config.yaml
n_layer: 12
d_model: 256
n_head: 4
n_kv_head: 4
head_dim: 64
d_mlp: 1280
vocab_size: 4096
activation: "tanh_gelu"
norm: "layernorm"
norm_place: "pre"
norm_eps: 1e-06
positions: "learned"
qk_norm: false
attn_scale: 0.125
bias: "all"
tie_embeddings: true
parallel_block: false
init: "normal"
init_std_qkv: 0.0383
init_std_o: 0.0475
init_std_up: 0.0548
init_std_down: 0.0548
optimizer: "adam_hyperball"
lr: 0.00446
beta1: 0.9
weight_decay: 0.0
lr_head: 0.00633
grad_clip: 0.5
warmup_steps: 200
schedule: "wsd"
decay_fraction: 1.0
decay_shape: "exp"
final_lr_fraction: 0.05
batch_tokens: [32768, 65536, 98304]
seq_len: 1024
doc_mask: true
train_tokens: 407300000
steps: 6858
dataset: "wikipedia_en"
MLP neurons of a small language model. Each row is named by its layer, matrix (down: output weights) and neuron, and shows model dimensions 160-255. Each number is 500 + 25 x the weight over its row's rms, rounded and kept within 0 to 999. Numbers have three digits each.
A block is one neuron, or neurons of one layer that tend to fire together. Before each block is what it responds to, as a language model described it from the Wikipedia text at the highest values.

Responds to: Day numbers in dates
L7.down0:460483462494433532522539525499489473485494533474487512522483485545500488518474524465529443477534512559487416518489549521479462506517484529513518494505516473505480464469548483543511488513477519525496515494508498520454521535525461530458477480510503490494485498512468486453545538505484518510
L7.down72:512480482479450526568452490479470488491496503501495515495536479503503481499475520502519489492503521483518507511450508476477490503515508520522498484457500494511536503512559505515530528495488493495491543579508481409521519525490464530531500507503482497446492486495482480485516465530483489488
L7.down245:475510488464503466523503470510491536473501508510495469528484513486566481516523509514513476517492515517532469466486545530420509519487476516482543475458474453535520528495489505490472515494461537472473497456503471487464497480540500512493488453516488479494518516461524524473529491472477461492
L7.down250:494500484481482512492506470501473497469514518503507536523506545462534454483513529487525510504494521468535517511516439491447524433516458538550527524535472515509452529486527491527521457512519548491485559477502537507500522494524502510480500508478560484515491534557534535578516455462524497504
L7.down557:522472486478492510485522529485510506478459493507517492514491515498494502477453503500513487466522536493534494508463512478493444518491487508471514511493468516454534449540511520495548459508492472515468502541467483462487521450520453516516512521504517488425525487472505539485509496508471518466
L7.down726:477495509498503456527561494484512552510514550512441482489489513534485535512547487463473507483473512472528509507520555519523534538519535499547457489499512493497490459502486552522498522459495507488465518527533465448556460500528518516501493499496484495514500514462494474475508531532473480507
L7.down861:505445466491513501508504464510508505451543443530474461491492498493509502481531520543502479538496510496513473498486523511474477492485502500538537522521455459489516501459511498516530535500491491475451497504493498471533485530505484509512516518505476483465538525498467500467491518539446521513
L7.down902:484453500467519500486562538499513530501466543516485493527493484493479515487478471523514480538497491494544523487491481518470501493534487523444516484447519527492494489433513488497496486510509508503517507500519459487502479548526496496499495465489482489500534514544521525519491497503512536551

Responds to: Line-initial capital letters
L3.down178:525472497491458467481561486457497547483522517512470526492476510470477527542536499475490478483505474463499520471547466474509536479526471525484509529479465510501503484521487504477424531498491513488494518490518528528488498542478499514474471490520501493515501520519503524505453442505496513522
L3.down200:521489511509490514525516496541485508507511540494552510500494456504492516501504495449518484499503476474465502539457476526459531503529464501457517525508453489523510529514499509534463412533474516479450526500512494538505530484505507481496510494484518463495494529542496513522508525518494516498
L3.down401:491500486526484489491514486506488502523501465512482495545506486501532509524529475504486489513513471515527510512490458501518504495493474485441477463453444498481501519489519501497532510514482497490430474523520466522454503507503501516462490490537460461522505532529522519507497477461518489501
L3.down493:497449474536524459451488450447462509479513506501494506508518547500473484506531483493476504519502480509528472500506463506504524507508530496515496485487456460450523479522489541542460531495491515483489507513503567484492486530526504464445439494543492538491507486495496477500510460527495465470
L3.down701:501454538501504536541465499500544477497504533457496501493493488487562507518475453500517465459533521467458515492495470478506508500533517478487514492488533480485494509500464500505503524484478519478489487473527488479523450483503473495447543509462474519515481511464496509520500478544500512485
L3.down749:473536506504498497511501509585521477475484462513502533494533524478480488523508502516511523514492495470506462527512539554559476526481515475520529479516497484458488522499504477469479502501487522455519498418517498480519523472467512519473463501496468496526549498568508498492505495526478493466
L3.down788:486495503454490547571505464495497470476493520482510496520478560472507520503513502507520480462442515490541482525459466539497514499443499457536520490456551523473518547490509513499468509512486528485507501525559531462521481465519503492502462491507519472497478520487468493486507486470467496530
L3.down1232:504529511488489545481487460499514518520517467528520545492470475521507528502489457479533522514485509520524498530539503549520550526528524507456504496514529504467538512490506492502489548503504478467527509496482473512526534479509462502518465515540455517509545513551507487564474526490533487512

Responds to: Word-initial split fragments
L4.down327:540529522504513491498469533494507556562470534516510484499533521500487529527498446459534488468520511522499499460471479532509474508521489497543521488515544544475480489527526509522484466501497535462498506522517521498537500503506533488499446520452505483499526521464520505498455505525516485531

Responds to: Mid-word "-its/-ts" continuations
L3.down32:520474525463530483473503502514512470487494513511546491496458481541463493511474517479488488579486464489510537496545515480504499515525446490498494497503540526528461541544518497498470522556495513459511476495489493503453498538486522480483478525493502493492495479512523498473451489461473497513
L3.down290:470505503509501493529471462481528449459535547486510520462511498536540501526534462501505512510513519535495490459520458474482502539465482501481524517525489477527480479551503516474507520510537526492519477487470489475503524488491496492472480489531516444528477530462425503478556476492534504497
L3.down310:498455512495522474506512489498499489510461495456553514430500457496508517521502505518463523498511503513506500460466513533474517511477468469488514524493467442542494525487476513529476485471487494492480521487553469491470497531533520522504480480532508516522498549489508487493505510454506497525
L3.down450:513494489518483464517508480479526515522502477555491523529493466520555496554481480536472512570505453483514496499463509517526540546466522501489546487492496490543465548474528533519502537487521482495511536467508484495480496507517477502471544477506463461535478514558500485491458502479517489524
L3.down555:515535472482482489481507490500505541476455529465478500517515514549520505495527522508505515519473498573469497498513520484460477515501560526511497538489511456537465509505447501516510506489548481494504545505493543477494468491548463532473459481491480501514517495521566516498502494497478513475
L3.down926:485515458444513463494509506522470487497495530518481502474470456518517551489488462502504515505488468452557476515474473533511506482477542488477528514515503511476461488505504480480510484496493526486538538486524488491479567522539507520503539538465554444494486516498512491488500483497529510488
L3.down1001:443494471476512438499554538552475506536498533493508507492501525529480501480466551550525525498479478549520474463506510512534524485498447523527484483504481522502474510518484469524508499538486482469529492489489521505533495486517457468476510521455466495516540496497538463501512493490538496482
L3.down1099:524484488502520529507462478474488487562454503523517534521490497487448477531451465511519527503466565499501518474528508509512520528528489503518480482484520496456515521494532526510524511502493523487498528490498464502520474441460489486520525528506503507496521451442477523433530493551503508505

Responds to: Year-digit continuations
L7.down58:469495475512480492521493481497464534505513520524497525510517500527450456455528459481511497526481501506454538499530474443436521482511502541521476444520488531513531516518549524486473494494491486479475458491478495489492468529533464490486453500449498486477510504575501488473526537483461529546
L7.down94:529530461527520459500531508514479516488534517478540481513484488506472510512508491499538472509456503543461513503496517501473526500492440511479515512535516511458466526495503524487487491506496486489450482524467512514490467456522462508529487458479524486447478495496464474490519521520457472489
L7.down170:484510540473550495498517489464489489509486530481482510491521479505520505533491488481505505461502551535498513504543523472497569467496547496481517505502539513513554501457511485542469466481494508462467472466521505461523421495500501557500507469509450532510485491523445499502495513524510529539
L7.down492:540488452498457466495522509486515538481539512521474531522504504508489477483530554502540443473511500492521489501496522525465440497526469565492513526497493502509538481498504502438486528470489490488481509545491490534485536483485465508525507504458511513476503552460469540448502517478521535441
L7.down874:471510532520482523487484466485510490478485497538506503488517519545539469495492479526545473481510491499490529471512458493481527497479534513476559473508517508519516505503554516501499499518553480526475531482519502464495530469538509459508498474461523495532457566514508465499494519485568476485
L7.down937:508473493454489503547489479514538480464506515493489509490516515521507549461461519477507477546483503495518474534476529473487520506545491497490505514521483481487500545519508495517494518458449486520492449510527482480527486485504471531526518478492520507470489512524490496472502525506508496447
L7.down1134:479483460475530513504456513477498482500494517483539544509491535519549517474536501473504469486493461506472524491480486456508557531481478515493512508487533505494487505458503479522510467499518469469557523486483529488443462477488476517490464445522500472506508523465532504477494503459514499470
L7.down1216:487469545516504432517553468493514494547469484508501506499484527519500508467517498487511531495478481474500514527533523481507463515516507453473486567487511492500516485500494535495515483459511505484479468525535513494522512469466479542485518460503449473455476478480480527491462510499503481469

Responds to: Two-digit number tokens
L4.down1077:520492487486466517484513499484480551441488544474486512508501491500492501483543521499529516505462504490503504478490508498511536508533469557482509511481514476486472486487549508510475453533460518545510497491482493521517556510554494519494534518472474497492512496497495543497518498511487496519

Responds to: Acronym middle letters
L7.down36:485461468496490533540566525535508507516560529458517509483497524488527563432499512470530502481509530491524512509488532486486486509556499479498476497500470505515499465525489475499491502519449526539513492542502468501526455502503479531500531510525472512492471458470494508516502484531512515501
L7.down89:493522469508479517487520496512456511523453525466497472534456478490488517488496515519510504496496486468505540431523492496504498469498509480472544493517501488514488482520510530513531517485439503520490494491526483489474473482520489530495495499489508492529490514479488526468516484520484502475
L7.down210:506499572469524509490526517446564504458493508490494486512524468524507536518511517463495515490512518491505450520509486495450490480540513485537504505481475528497480481485537491522536509491509514491490499521551497479536477512502470481502525505511489532492491589469492470464475472538496557472
L7.down267:534463496522478499486531535529484527494454512509509475527504481482523527510495555472523499493500532481509512453542516502455479498494487490506519469446512475486471493489503506469474503483501511519453541520530469505454509479549451472473481506485498547489460536437519473467452497501523506448
L7.down500:526521486528556508483469487500471481509503473491466538507513490495517521482534469513531514511525519503485560503512522500485531506508519487509500499506499516464498496513495507498529492529508511526518498477528541508537546490498485488532518523535527518540476480477487462461503521456527498496
L7.down590:489462487514518519474541503451480493478470464502520463478512517525524472535503522497505457457515531496483487456485521501482487502524547443525514543482508494514510506528521508474494476495532556540518492509450558486493552451492498482475522499436516529515500515492491546487466497500515484493
L7.down1023:463488468555477503471544469522526559518495493508546516546502512544509513468456504530467469470452472477490506462498488464452503485441492503490548546499479528464512503532509523468489516496481536460503491521515506487457489510490456521511527507508488488505495495464468518496516535514529532549
L7.down1277:508481471482502508489521556502488542477446480473509461492503491506519512498496528491559446488549543448481516494519512504469443526501490482492516521510516543453542487521477510461483437499523548536517515498497481467472461490535519502503478473448512528531488495470523500498454441507505506488

Responds to: Year digits after leading 1/2
L3.down133:475529486479526465470493552486537492501519513483520509520463541515513492490510480484522525504488468506503468502479485497517493571493517513514494474491495502508469496485468473533528535521526467492470549469475519466507434495432489514510487531536472489558499466491502529471529511502531492457
L3.down325:434466492569487445534482497476490482502504474520514525523478533518503531491488482525550468533480472543537499476549472503516517448495522482520502459533534521526497499496540522466482488513490556508511522503521490528486536470533532531490499503489521514472502469508506538537489483447457493467
L3.down521:474514444492514500512489476478484509480501500500494562514497452520430520459517487518528504509498502491485522480518488542511490512485492507506504494494470506523459521508521527509494462481472511539467487483472494490505522455532541521521510531497465462475512455518472527435515530467484522539
L3.down544:462546499474482472469509558446479507551513546479525530439503491457475478492469525481478485479499491524502497472513520508496513485515467482495467506505467483546514471487489519468514554515541559487520494498511516476532535475500506481538510497520523462472506472486527538514524474504476486537
L3.down597:498486494500501498504473535459484515459499482479499551477496522494459500488516496465488442512503501523489496517520481477466513455515555507501481475516501519516480494491496503501490522552479462546504559435566521552488534546445547503486525528528467520498482515508479543548530512487490487494
L3.down1047:495502501487492497528498527487498450494507481497524500547519471481534546523483500488497527498501472465456509523502577532508549505479497532531528490483489456513499487471525516518529484547515509494524488512545543508487500454499467526508486492482499499501521502503512473484539490511451508527
L3.down1070:531452487497494484531497504493523481489528473504480526457489537495492486509462483509517533496499467476520521464505485539486451550478495542505501503505515512528525462449504447460534481475511447488501476509466488445504470527523485520534489459481516492537483569489504506527531519512470518483
L3.down1224:472488491466499482474491519519512551509554525492454523513501489544486470470483480476455478511529530508525497519504497456508442541482486490471486537518468516496466471474520514489508528517514497503519517486512536491511529492464471503495535481503473503469504513523505533505501477523500511518

Responds to: Mid-word surname fragments
L7.down51:496481498449478489530508549530518489482501501453493486518505545457490490464486513532527498516493532530496471476512485472500489480517531455530463534494501463430474535452532482479464529439475484488449528533515479502466487504465495494510489468506518500542505537459479473543520542528556530500
L7.down227:500500461491497503496499468539540520495495481477494462500511463483513534462504507517495523502493489441525484449511482468496524473496511488457525514530483479448477511522498478542483472486495519525516505523531504476495462511504495472478510531527513502505462525508505506512493502512507532487
L7.down367:500492500489504469494469469527502498484484514480495489532480506525511482470461455515530523523501517538533526495531488474509512506473527484444535526520453507479512515499502509461494530476513459501486509507486555489526416531504511507499534521492475525502482507490491488504496492520473450532
L7.down547:468492563537492514449491478507520501481527498495534535530507511489475504520490479485512509515439460496540510481521482532489510527477562466540472481499518483508523492501474492514493513535470526488535523501482522549541543518494483507528514553488505451507479538505482495529503511502487506525
L7.down716:482475472508494489504481479480547525499522505517461522437501505518469488471522500542480530468506467501500493488533489539518520483506500519485518479527516526495522475474518506502512485512499454463516487536487514475480473448476479512503525509560467511476495496556503483489545527500485513527
L7.down912:494452513479453528468495472504533494490519478514528495477439487519474498474529496491505486490519541513527478521481502531528482516521505464499471488503477487497495489507510515509582495480516523516494500502524544511529484537500476476532512525505489501492523516539493480515478509491516506488
L7.down938:487498482497476456535469471493487519499499516499508558481516492487514492459502503481480533513524497475483480510501509487500489517460480436454460497489488510484488482479475492500526488499452486489479511521505510516504476506492495526492477502494487513488527515513543496485516496567455490530
L7.down1075:503500516483535532526533514486508490486504503461507507500495510498530451530467547454510482532495499498495496513522479520480484517519461446486523529524508544498423463491490507493498486503505538527511483480524506454534460534524481507517545447499464479448515493512482496490477515501510525516

Responds to: Year digits after century
L4.down891:505481473479492505483581505522479502459480484506534478487498517501501524499558531479520482508495498478499521463514513516474504480481532460514466508531486517543548511512531510468490471483512493504474506487523483478471535510486479495467486495455546445467501484508519497491487572482450528510

Responds to: Numbers in data listings
L3.down84:520478495506480516475507480476492475501522487475510469499544505485480504488478531515464495515520469475525505543513526509498478482502481438500477497483510493553436500476510494536547521544515498491460477458559492533514554462471499498528533528539524528499428503532520529530487462502490540543
L3.down105:525492570432533497522462484491480518475551482517482493496526466468529462528509531521492512492489500525485521503547495479474485505476495505531492528517482513515464479499507538545504506518527479491485504537527492515492489473532500470485536562544543525517481519507533505470496504479505470518
L3.down247:497481488526497463528493510534488484439534459478505475483451507522488460532507508469503514506513507473468529488457463504488466509487525473519505485465496505500452500470511483517483477534481518515492512494512492538477547483487488503485488471493513526524517461473491508488487503496464526480
L3.down489:483506474511491539499482509476483499510482532504523514483482500506520498549500507501532477484555502550491550483511470469479502517491464494464480514511506479493514521521462511509478479452483541501490507441506489495526523471476509502493478474503514516506490490451540505467518493465476500477
L3.down656:502536495504522528540462490468518515541497512503487541502502523499513525498461512503507525474470509540520476500560518505487503451465501495463511502507453505513490495519506458488436520461450518473477536504509488490503492522515544492475490519468504487529511452474446451500487491517504482538
L3.down894:516512472522489535478495481527516510503530511439442491562491518508499506482488507468477483512490532488548482524497543541501537501491476461526509496484510484459496511431530497461544502516495523517493539485472548495448507478461542494485451526503514526525491508518502473475473524507476506541
L3.down949:491493538469507531533466468469507544489493475521505475523466483505504498471514486446537465537483506514469477513516494553510515512482517513433491504460523509478535495453497512490494485489501496554506498502469464534514499482476484525483436493510524498463529493515488472479519522488529493488
L3.down995:498486492490461513507526506486479541459488479496503498498483443528477475519484503521509512469481530471469535516509518490520495481516488528513510509476487530467498475483509521517503503503455489531544473484500482449490542549528499495541510528517506490526453455474507490490480487524548479525

Responds to: Y and j glide letters
L4.down271:517484512475463530517491479483477515502521476463490492478523561508529480512537472546481472452501538498539499555477462467519513501506492476547533500465540509523512503477474459488526516473495541490497508476498505516503545484497500546489517492510481482458525479531507479540514457508462519477

Responds to: Word-initial fragment after split
L7.down39:462510503510527460506505486503500509495460533521499507480503468481513487491491470536498507560517490532480523485521457494493501486507507505454480512476482481535486486508529494519503566488528497467514503509491497499463593541502508495555524498491513456496455511536503506550530490481503486513
L7.down86:462513457469530489541486514506532540508504445501487479496464517482496509517481502489486533502503489515478485501493528509479445479517474533486500478516517485497488478481511494531524546527519490516501479490532493533460557513493508456519415510525458527456496555450509489482477463490490491504
L7.down214:480480510540508439495522476493441526545500472518505504552489517501488474511489506523522471471518510502490526491517516481474475520497548518501484512497488477514541483530486502498483465488483492505490496501504475464496504486497544508510476468533508520535533495489507507495473484488516501522
L7.down230:479495450544481520509548507492513541525460465484504464496515486483498515495477515478442451468504464501491500507490579489504511541510495533541448463491484516501484464495465497513481496484492478499522504497488499513523549517484495494476497488488492410501496518522507481486509526538488486495
L7.down351:508523482516468487506485476546503482509510486462458504540513432484497509478496488468518537511472492504509462515528488504483548465496517503488530527492503420508507479494469489527491478474459496473498536491486507514528498495474503513491501464462462540493548515511499505482495502479516478511
L7.down766:501493551489511492499494486507475522518533497485469477459465521483497528496481461494502522503539509492495514516484506507477497491458535479505531525516481522481509470516482527531509479526497499504538449471539509501514511487496467459489538505450505548459527450520467499507451512521483482546
L7.down820:533525507491482521508517471504445498503468509536491447478494463539488471463482531489502485507532465509518513486528511493472499517497462481501545495487499472479523554502567525566530484489522493475527503506530516467494481495457494489500465537519509432492478479539512475476503535519472539488
L7.down1031:518445520482495497498499472516507543494519467472500503517505532452462505509464537512487511518517508467504519492440506507514539521502516515557525477507478549497491483494513496440501547501514507493464544433476466457523526516492512510535485463512490468497535462524526458492507538522479487486